config.yaml
num_key_value_heads: 1
hidden_act: "gelu"
init: "normal"
init_std_o: 0.0
decay_fraction: 1.0
MLP neurons of a small language model. Each row is named by its layer, matrix (up: input weights) and neuron, and shows model dimensions 176-367. Each number is 500 + 50 x the weight over its row's rms, rounded and kept within 0 to 999. Numbers have three digits each.
After each neuron's rows, "fires in" lists the words (lower case) most often at its 100 highest values on Wikipedia text that the model never trained on.

L2.up1376:490514510398434483511551495524597496505576514593462537536507530505493456488500565582580530528536396452559554431481507576666478549519510593511512486624445493380426550421577467435473479497483522538488489475489435540498475418556526531517417467496456571555608543542508425465491519510463427456567516485534498482546493501507515445463499555575575446493415507541391429525456543581471459476522519548516561521454546539569373560458540644475500532475510568488526464463515494540527497490463426518480583485541507519422490484574547431525487516476441519438462504552466448504453529476612444518
fires in: "high", "large", "y", "yield", "central"

L2.up479:507490489560507417549487550538557550467541517521500574427380544491503480455556555554415543461569497434533580576509481465511537487413524563445587541520548554392526619478488579523555431528465615471575487466601570463482502577477600526518501542544487508488537485574545532420540474503398428517520533497491500404492499486495507499528529487577470527592440455478505537511485464465550500523512522587431494480474427466504535551524492518369526559561495457519486465473508454496505418533535481471452448488544578538534406562517589532574442500540525389507424501593601516442386506424474549424
fires in: "each", "either", "both", "approximately"

L2.up883:538426504592507486496540549550487488506617553474451474407613548532497488447546488535500539529470462534533496436404517466617426497553468494509484473544446422521593538511506569573427584518598557510518447479494474460468483529451567628482514560555446500522497482494388402550475458419524490568459492373422486554459490561465455517513456558497479448549442520478456576457572429501605502585419507423540494405538540473473534514535477509483463571526510463471512620517445473476480537527500480550425472518556577450453483551461497524462477467415451564388596449551590531602494560508418491528
fires in: "there", "congress", "box", "holds", "houses", "wright"

L2.up963:521604493528536511433518510566522477480582556513604512543556545501484502507556506494420541423442507558491454464535528535587585552498497564464502438525571589493560528508576582491488398410493501446490533575453505552492443495444503516555553550558520519426394511532399410442576541542508501517499474385524415522479531493562477548435480588533532625494456503553429491556477510531441539462506534478517490527470503552473559517556529564559549454381550514427454402528471423557455638614433480441500447421451494494529589473580476549435454535563506494528545496455542496479450477506577539442
fires in: "it", "another", "she", "international"

L2.up1382:561539508399498387471423498525540437458587444444529471546504536423483487522561445454532514543479451500589501472498506465520531425466505577453524493477550350602486525479516487501528504484521565501515440535481384571572469523600433587670466559490520565465550508515488451526491563529538581484573484460579532531511515513435530485536575467535531509522488437463469543551475504463493490541464516565538354534439468565514482471490518632532546456507576522437466563575487481477583458591477541478480498489476490477455517541492583564513512437459446477510400428439529432520561470428553569498
fires in: "version", "squadron", "series", "character", "society", "county"

L2.up18:517557509545444393477483438358595568467511508522537543523584537570560581483503476460478540587533426514436558465477587450539608475455530569463527469547514508445540533495471502457434497549516432485546489449468523413454425502470514435504477423473589484550548545527485520465552496470530459469457652454511514488426447535458467500467483490533443471494494477506504504575531525523450426546502495398350510526489438511568506530524472465507512484523529506452490488472482554462484498493470479467389502461425451534391457431607511452443477562433483451478573488587585430459453482470529554416
fires in: "role", "main", "paris", "much", "major", "duke"

L2.up727:476457504537594453348413477475459523466586474439470513516567392400547540508508513521565563552509460526599424507594526430516525451449458545470490453424520492485519549521574438516536518506442575536588376452500545520435486490496520564481485509562611469521493562409523507474464564553521492486570568439478465563559442566459528435488624513528524455525463541436480447515450455427532379522495458520467390502505449481437420525546474547492440547587555500489519472521437451484516518514492605390454473539423513560618525434467552527504540454575397458506463495430503457528473553535512442433
fires in: "more", "general", "strong", "bachelor"

L2.up1505:566463513511418536512462467466422518532574554466513381605561576532536532507487479441500431655439581574456569456490477450433484517543427457549427418523537545618492422516506467504466505572484554480530445407527582534464473591505488485484370581489526561517520497549566567492557514484482498467448536511474420563485495523505486484453516516469579487527383517475458534492457418532492489517451450534452530567535527435490445553494600415600468552569519515507450361523508571573440582481439529599480442466486552433538491434517454482543382482479480472533544590521539572456473499553601541551
fires in: "season", "final", "2", "win", "3"

L2.up173:547502542482538519421467575552518545430504455509523506449493580524417488519524505550481560563486530404592496482413489483519468522638468484516406512501542532443516481531626475423384547507450458515529507445531456414474550460515539566516493425527427515464555567506506506447489472466572528468460443453549532487435473452465517540449491517450560518499618413522441405450517386556524489529511468481510491471449513425474564502558516454446552524455468488563476603550389537498468578432487463480584551462518469460515528473476566575488551492604566592465527464394484483539414433540403466498
fires in: "it", "mission", "item", "items", "there"

L2.up1141:480466453477533497452556485486522470555518508544406517459503516533490568430433509413449453505541551473531465485502402571470571462430463460457476558533430523517565530502470483569476557556520616459407532501507541558515549546602457421525481561380500499522573501517481532551486534507415504458519427519578533463471598479433369424572527445453408410516436521543512591472516428481484543459455562503528504547384489580509542567442445539547397471443491530530500517546527460518462415521440512459416501465542395512488492598491482510420496473504541402444548436546483501456497495434508544565
fires in: "election", "present", "government", "party", "church", "supreme"

L2.up1388:482447544526515595527512466412500482474468542509490500392417528429595505501493522498548557446511561426458472465509488493518520493485484395440522562481550467454466496404471541539447648587610486523507550468575481480545445550546433576596582460451515475448441386538485599453475458487486547577460378505531524476534566516541407397449493429507557451533484424472523571362495531544544526484525455431431481510381436560458439467547470493449441492501501540563503505423513497508423502399522468584639459594438507546545397455534463521461493541478487474500508448564529508526556440527534432468
fires in: "each", "stage", "divided", "entry", "group", "transit"

L2.up1494:428537445428513463536454484561578468504605540535448451475515441535554404600467449526473479466549565511434487424512481600488505473515495478478530466488546519415593540493511521467526541413546530515573519515546475475506487488509465496580487529475508554474523480514391385500474469444458447375599452460531524507584505533429582450550519536508463492414517474461434436443421530454450570468442445465497494501529442541490412507521496533498526482454527556579475470544517492491466430467521515537498441502475486627473550449515475540475438466517500546558430634496635482411488456531527585682
fires in: "such", "either", "presley", "cam", "vertices"

L2.up1357:433363500524449511491505465483527522477506525461436450447445470558591474501476535482546510480513556390476489531425531473452584526469505412510532464430475515569471510530491538506517411474476479555440491472520551557503516539470560525506480473525463478385518516504544605511523521458552538515542494519504546407493482450513471521516490420588495477448462493444499417583576500580465518441497484489469552466442518517574495475586473534531489513478568484448435488477604458473432558436367542414488535460584521535492568589529541502518484432466479536528477439446501648549541581444418470396
fires in: "took", "ms", "on", "take"

L2.up533:464453504538441532448505485528516607517575503503565382486485528523510495535468544552521543471482369521489537560450467535462562414438573540527577504555481540550443513466598439439462509592433445479536559524457568439601519497503478550518384470486450591549485510450521523487593483454597536528450440450477555469540533494472499569506473499631547484513559481500596549492482371499525434471430444515474512461561537543504421560463402484477478463522377574503596494539472553436543483489581486531581510559513556458464495497446415487451431541517419566509543477469429523507456490512442413533
fires in: "21", "19", "24", "22"

L7.up615:578486438479460482435477505555522479463531574442503520455424493464486480500502492463529483602452558471467459532536501490546518464527522394472646468387480515480482479616539571437590464543530515438516515565487552452466578589554533500491512547503504533491527520415566684515361501549548513532421478417475549487521494399490439498577546496522553548511524516456504519571420475491534513493501464537594441561409403502541499470473456554508604465525568542495539482561554482645559534415517549479486497553539539402512521478490504539451479497560527498538519555474374516491490483471448497489
fires in: "as", "there", "with", "billion", "million", "among"

L2.up436:477479493446462545537508497391491438511525520373453444539485551551521518469475550480594499509479425478549476437521638414521432512518474559556589527435450511415552471570487535528498555489476444547460528629498507432556512487492510479443453564572484495522532378405560555569542457497464477538462523496500505463499580556545500516446448494520478535434510432500541578506587543545527418461465572534473516453564594545475490460513596420441523527528454501476533526526438481425467512493513582541587603528532448421449494537527462512520557547437581547540472493495518489435484550510523495629
fires in: "would", "will"

L2.up1048:431473439494520444437545460490529517440476524475505485436507504518415580419475483539489532435577510418553511443518476656505562593465462448490462496468483502540487555504497498445443501612509473524486513484476587547554513511434510549490521551453442563510477472417553502472590399550419577488441477519550505481544522499566483484442424489549476535430522526572509560471473466534594535516499483460521588545525488508550549439549566518553526507473468492517463536526497567503463474482499346578511444544465551492515440539524599480512405503474396513555524511457485489478420453499556470465
fires in: "year", "season", "m"

L2.up1154:429450392506553456571459504548534507522394481511530507471536591502485399596457411416437528470592506517523533497410516480569443487546525467514491475531493576517480470578496489463476569422491578435516521572537521554462465475523498490458466433394583475498445464524576465480520488453552492498534486517509500527483499430486509496562558444493466554564545523464420553495461519548500576524512520485560467544509496550496546506445430515461525504420470577462524577503533502504430553493488502413607581466506477481440565551463529502446451510532470457506530512407562368468422522540450468373
fires in: "age", "king", "son", "husband", "wife"

L2.up315:548510404510432488502439491435447473534533474446498457559394412479565503541507487447500518440522532444496487471561425457487490542493575451451495566540449552611497437496547511594408521567441414526527520511517517493560440447508577605560524548541484534507457426514523538421549598536452517576538554502403369553511576493521524457506453507601486559569520587441491497469482498523514551449477491449473523512590485480485587477527495501530512443472586487493439503523537510480486587546524446554577491453417572491493489581511471498477477399484472461499395556562470441567509468510432588525
fires in: "stage", "level", "00", "television", "stream", "degree"

L2.up708:558582470477500502605533434512455428488540503570521541472480609673571538482528475436480471484505523485469519480560555503485410500407480521553547534453524463473513447538482559483571617581478627519485441481501560470498506449546449436511546516435525473535520462513553490513508468515509468458584520590553456515451517502524494469456590593504483546482493482488409470538416521436441432503456516510546496529436553541629513441539444533491472454571462450432511490545475548511360448482485640543467552502481433550447451465507478526407564425523503481479412476560508484528482483511485528462
fires in: "years", "days", "km", "metres", "far"

L2.up26:555481605444551565388454546584507496497575482492512463424435545507552475476495526528493518474486444474538509480538552479437395559432464475560493428494528415560417523535446451567573399541512501508552438523650523481508524531540476495442476479513538452440458434513566609549526513550523473502506564551525558548625540520507411564467468451560456466530454490518476491531454494513427447507525443479506551511382515471382577440549494499425576523550537473405488369506420491483492504506534469558501472462557506406484445432525479569525479530479545476595498473558484544516475509584531533473
fires in: "later", "long", "african", "additionally", "synonyms"

L2.up779:455478548538543470583521550512509503510482473473374557382523413513542433459537415468416533478578478568523463409466393498478456485508476531543547482419479494507573474494431435446398546546560436557503458545483558515521471435516607499503500487469591548563552476525468482563474513540485571519596435426562539420467406574462443585469399468584460436413565594446512501485519508516465453459436446482465576468443427481517516510577471461517552521456568504523463488576482503438485480536499422578546557498414453506446521521456378564477391466536481502523539506503455579588551515509466554576
fires in: "women", "city", "home", "26", "25", "first"

L2.up368:454458488476525487444487472521525515479604516562440497523584595497503577423548511671507474472447523549518439584428533517544574515473599556493500462446533535480485534586461539547468547464464486590540362582502438532543513509419448481530508455469593483473464451460505510504517520451563561573463548544374510503503437442588553572449559535384565483549448605571510478482528487470501465438605473628468469471419462516392453470472531623497482606498490602447452412511534436480493574496426482519560454496424556409521518456470522499461515476521557479532473471477491458472438521479580549540
fires in: "its", "ms", "rch", "create", "becomes", "press"

L2.up1386:511388516448441542566409487504503455435455492480386511504473532549461557375561555511446634560429554444486525474467447443548514558517512530515483545441506514583515550535482466517389523605510440592499516536472480387480438503494523485434524421519612473493400516526532444456534432533432519533457506500483428498454412565503434511519502542515458485442506488552505447505499518515505434483458521470571456442611477520522489517588572481492516562466455519425484540443500487509499519510496515449505542508453600496531472542471430532470445519484530430566501438508558444517542453426456571554
fires in: "well", "much", "due"

L2.up889:485477410554412488508451549498579470474486443542419509489475583472531557452446521590481549548576463464469488453435517543413474464506636448467451497544506498391446513420482465429496533484529518429560528532533466590496533500505509523452562545406565492522494579531515488529430580514443416458560452497508548541502508416503523555546524620524490494574520555471472502561544466523505432485586602473529463476503440591390550468489482499575458495507518510561533419543525496613515529432595566465503395436367454603422556484499587547502468515528545542493406481526477499418417623492395439468
fires in: "between", "both", "either", "respectively"

L2.up504:489454474493520527607366496526346461452537560534501490531452437520437501477533491464525556501425404449499482483540501480443514530539508556494559509473547430526568488478456517480482491557501543552582500492453494508496559518558455456473487513576458573593511457475454436404505504424499424435463551541427541373482511543520518527560478530512552511611594499398507496440495485510409569480477440549473462483444523496473380563440442544465541484478509502424595521587516456574632500405441535478417506523471465571505408471430437508503488493644472501549475454374495592418451407527494514448
fires in: "club", "built", "municipality", "across", "situated", "side"

L2.up784:518531431556503501455579538407573487581518540464434564462471341492547448475457433460516498428521500498582529498499518414483497475497502442502490524433496583432505539492521492512592506411535485419523496475523576504516483562509541534584437446547465530514514451477483506436495478488467548550466489576531511460504587487520501447396427480489470469567480519443485423492544445461559526510583459458546491565388436505461499518476476440579427577505469565490510444450585443514522471449548532518503479465535489580446561505459519561368468460426631470488375484531548507418557504579543453581
fires in: "age", "place", "example", "size", "listing"

L2.up1323:484551497423383500472561560495516494494511504449511555500505594407502393510532533529560475585561501584464558451565626477521503421515592530555475436489372565485542477470579550530472461436491492546495444460536531515500557481464514390506574449482442530517480524502621504426468489436534488519533509457514497536492577559518532518509490488581590482542510558507554478579425583601505516478490473498552465569548499484522596479507519522548527517439483467441396578389521512475462576536485418539443465471440480407476416493453448603519580498442503499559575504536544457520429473495579585435
fires in: "well", "network", "double", "damage", "chain"

L2.up1448:479415554480540469496499532537520444442539510446439499378528431544446479514391470375484524479540550543500468470479486537508526532466494434500448495583499600479491473514634446523459526483590533512588503479552441425567427457493487539532513552508480454480376492432590518573504451440470542516453452494441501513453527516442544466483436540535562551478431475542493537481398526508544563525488496448504479482505477468517482419602429532493430541531478466365551617597575553474535447582558429502453498495475582538435487537518652491543469429468540517602557616488485485515566443535500550542
fires in: "season", "game", "it", "plot", "ground"

L2.up795:479467551459443505451535427544456551468493484548477530507482466555509444448483531556647497539457536517469458508534458435464441443454482573458515550495537525361490521563514581544483477443553449552470376501545540459428495425518493401566574532531538529456469459506544588617598469443490516532480458528404496495468518451391535540466621533413586513538519499476492477587464475561534480535509450478491494485466544498510548448500494550547454465559539537521479554611481539486492328602523483557464466562526582539480548553423568391411407430471442471472384552517684500594493552483565506544
fires in: "court", "charles", "school", "courts", "college", "touchdown"

L2.up896:538598491486470452561435504398391484542574349557459474497529591500517597529493512525586526422466508541514478500515424472538457537453547438400492558507481495509520496366540440571574494479527459558415481528504457617527578516531471488554514478499475541561405424518486515537563527452454436504501433462465439444538574352503629538494572504471493526423512511516446480437502423590515566473436537458569554459469507538493456463545482420538489523518580432527479477568540500445523461541549486433475534578461505469486475461501373569546527484487540544460526511536495515500421499500493497606
fires in: "when", "then", "who", "owners", "owner"

L2.up1380:458524460512529540580485557552472575479625460447558621543466456472494439453453521500506512470494490510439544465465491591420495547522441484552468399430446529537491474515518460466515454493499517433495478446536542562557494479490555450471487512484510450470515509501501486519535442533502476504518561481550577393405507412544565556393548546566411578476501503596523497490530511536499560451439470551511488603552493490407501483464579510600528543544658622516451454502426495520593502556517476587550524515541575529461483450485519454574530535508490553587544494562471442491444430500443489457
fires in: "made", "top", "making", "age", "designated"

L2.up1158:456441523514518458478589531456628529505480416523565512553415419469465460514510451482550519580513463478465486357537488545503491537546540520448476503511524466486512478578496500527439526517451559527545435457465501530487582543549497530567501500512519485443514513508511493497566500473410499437514422506499485518478507501533500542579527451583470500509509427410369451491484540463584426561444552432461513428525519473462445501579518439581525484388582463505415482454472547488537538598531607522539574495496615558468452489484493486533481430580538426586506529537414497499583406495527567462
fires in: "role", "racing", "motorsports", "position", "type", "existed"

L2.up13:520510486602569557499565562522525558436472391468529503479468514386461564465539481465535484530541436524437456523479466542440560502504486377520366450497514492508519545502551539502536565507518596486544461505582489491488443495484459580648519450513474478481454564530465583438480530523518492545481540525541560528474471535437435468526530485401443494470416577535483492512426518494374476504444520479510468486483548493525571521543533502519557489436463629502450497527477463430421493519518455530460418535516557426479539502485568435627519471445549539584489515512362525520551410486568399418
fires in: "round", "age", "group"

L11.up616:535486539512538419575518514555483520521511461444504560559464496478498523518536560518479553447516558456509499430495491357539448549402440540571510494577469462492514494462466487471481497485455504492543632461575532498518434434475464573461527431495537454507387408491440599506464481546522512449469472476400417459459545429476489544506398565500508350504555502515465452485497480545488553509486478553479442515454504579488473568505485513491597495501470444541532434516485482525522531460475574467558617598474535497436444507498504504397491500508476472470532493471567478478543471483565592466
fires in: "as", "while", "when", "if"

L2.up709:508468480448513484418537472546437446466507524539468473514491448442509510489578495491503468468565561528502434393465459464435463469552463503479480515521557461565584583531584427485493483452526543517512495562500474520495508471498482542568463532439549472468617429532552521561552544467475489474482367464529455390523504472558519561503487580440518576523534492484572483516509437550537531379437595500447467516545426430502573567619505433539554483438460519520541548446585553430491499441494553528583460540513435488510524461442352366524530489413497444587539441430477514454509483501492523500
fires in: "us", "uk", "british", "german", "french", "swedish"

L2.up1036:502412545511478533516492530500592491488550521489495467520411510480495572411471475408460520501511466483480499403475404572514414470416494493462524497543514641463466536394501571447487506455448584470478571552546485511549456377493544508464510538583578445438527578432530562420412434486470412520467507490502564494553571492481513474500528516505549534616497508574511522511525488492438536515567567551502504514475547438456473514488517565504484476456536520480576528457416444481556393540503497614529471485516519425487467485544454475377537437516444584438506423521460413552539403415503498521
fires in: "age", "house", "rose", "arab", "females", "female"

L2.up305:576470472467556493564448589468497433473563535575513463450461377492476449438507491490520574546502538460437457485440534557529541421488492488585647466538596506539593476506543537480520510478434485445532496435495478524454561407450545456467553496522504478506594500507409467578456526510489515484515483581538439533494558426540427525559531491546560509491520551526541443486503553449590457371549473512485465459466446472416575516469533490544476495514559549511492607518486429512529508555529441487556521599509524460511484584438510461509484506432602467467460486475505522462559466525606522386
fires in: "has", "territory", "committee", "does", "piece", "squadron"

L2.up1396:506467576526496439549622526467406519502526484506456499426570525522476574443529479496566515532608511476537551446495525554530401474483451535464419607466445478499496443538471539529496546527493443510481545498576443531512466533484503495531440380398567495502471407435544463568444373485416450434533421586475575522468491496533550496378454438426554532470449392487429521467474522515422496549524481449614578488576552467424500601564522500532451506561580478498556528489541460471456539494531482522531529476427524488474462465540553466554423491472473548519542402525455518436470411544499446517
fires in: "while", "age", "during", "terminus", "fallen"

L2.up166:508520521505497462488482482606413433471511656566454493537620557455550415491424546492509498532579580583456462521574503509530459469520541447492507554370500506478490525513527391478499539553516511557583438448482519539544498457494519484495571563558477524512476481469477549457549514517545529538516498407544493504478432477491475468512541624441501507484569433394528461448437434557468511452469521484546489499497430530610542394684552546531597534463493488517483530499491369535498499489530500505528503533430463381546560467524431544561505548476470495515441499516490466444526495457512502590
fires in: "well", "ms", "each", "force", "territory"

L2.up660:503468513557472598423626477583510523544490532497564545454560513479494554473489423398441493531547542483493577457389562557456524467554467493504492437487505472495594572494512450431497575516490460490563557458455559596533397508453478545488508459403567477571533533531464517518450580475546471504456517430517521415494512574468482566508500526551425487545456442522523492526563545534537447415544496455512560483584498488520524610460427544448468404413414502512414597468529559513466513565454575546518531473492494496474428479547470411469487508562505561432534533501548512537462527416537512450
fires in: "not", "parents"

L11.up1383:567562515513469565527535539565516537515471517560398405529510475579469572437498415576510485535438514535463569579553434479338514559472577381627541534522466433510554562520497504478454474478504500414487472539431450479532463417494448508421637483612515519525482470508520490549436456508492521486424483484491403482489406531469474513503449512579456600536497506511432529463488407519526523511411520567420526521423497434435458453519551543535423422513371552540519420478484536493462532452463483483535499509531515544484536467528503529501554549482581461451529507511500513454534444491512491436
fires in: "in", "by", "with", "cd200"

L2.up1526:529522359540465457493602497440478455489460552479531533490486566462514399589573461488444443523501547519560471549471483557452543613489549400460429399547460484525538497601458551463479505509539451581500579458457495478562520513524570454526456525477552477416420489548478451446513415410495498439578507549436493402529440331437543529452531503499548503465517442569473504512519429523534492464508556494414528460452406550490443539569524414550557460538509540473432522447471548501581464551484434506516439502547539529452508507542477342520471532565542491519474496570475430404510510528545569367
fires in: "joined", "known", "appointed", "made", "mr"

L2.up1475:512428355452496470450512512536501494504525499486519519581569458493446520445506501458387451599504487471520531513520423543414434549481547458523545487589548587498559491484415444441551458516538475467549426470426550486424520564449488523542503535448519516504546552632509567473520516447529553529478542556511532523487526514458507467474474429545553507491576556624457532528516543455537410548461496514509476558416574595455464466384490510509430478595544479452627521512469516450544529461580549532468389567464519623482480462523475575464545443447585557517394537474426484506448481470484460461
fires in: "album", "approximately", "billion", "singer", "sm465", "preceding"

L2.up1482:403361474555500503569563501481462535448521491574598423508598520476506516507528519490583505467445538468493379531541550481494401518576494551552481501531496374508448532519570477572534470470501425593540543513457490544515545482550503584559556411604412519565495456483469518518586542489386411575478425495522433553482491575563444527482466398430605495485580534434566524440481539538503499570483429563448545535444415408484559504492492531559557573531493516486420505504485522484611459453579536525506557551518573514503592507397552499509540387499537519410452484545643509460500536448562520464
fires in: "school", "a", "college", "have", "do", "tournament"

L2.up824:506533507426501407475524451544506433535478413508575489486430586438535458499452534463417528545475459554498485411552558441543507501541482465517516541530516569463527436528518504489428495484507545552511474489486489567491504499472485435457482588474526524593508512459529548546409441525483497451483518529462524548512597538464543581464483581494574423487535377525550420512532436518451360417590503490569583450430562448580481550541512469482481523530528506575426570595456467430426531522562532505486589559475515410517505405514476583509561513478551480556478485429478585489499522432458569495
fires in: "it", "item", "goal", "opinion", "house", "gallery"

L2.up221:476548555508483518546481539469502493560627439453460463387468551475426453484542433551447411558584545542520528426466486579510485469581517462446539543431554572445473491573539480533468468472556555518533463581479441500485569412410523450429526520584483425598447448493442468548511487466478601502430583439624524414411508462484540490508491447511520537468472494515509444534538550461488579512532507426545477503503469567556542481520497547532479441531481455474501587517488408473398468522550598481499469537508499422528572425458567531346499499468530486533477396502462423516492567529509532472
fires in: "airport", "squadron", "medical", "group", "committee"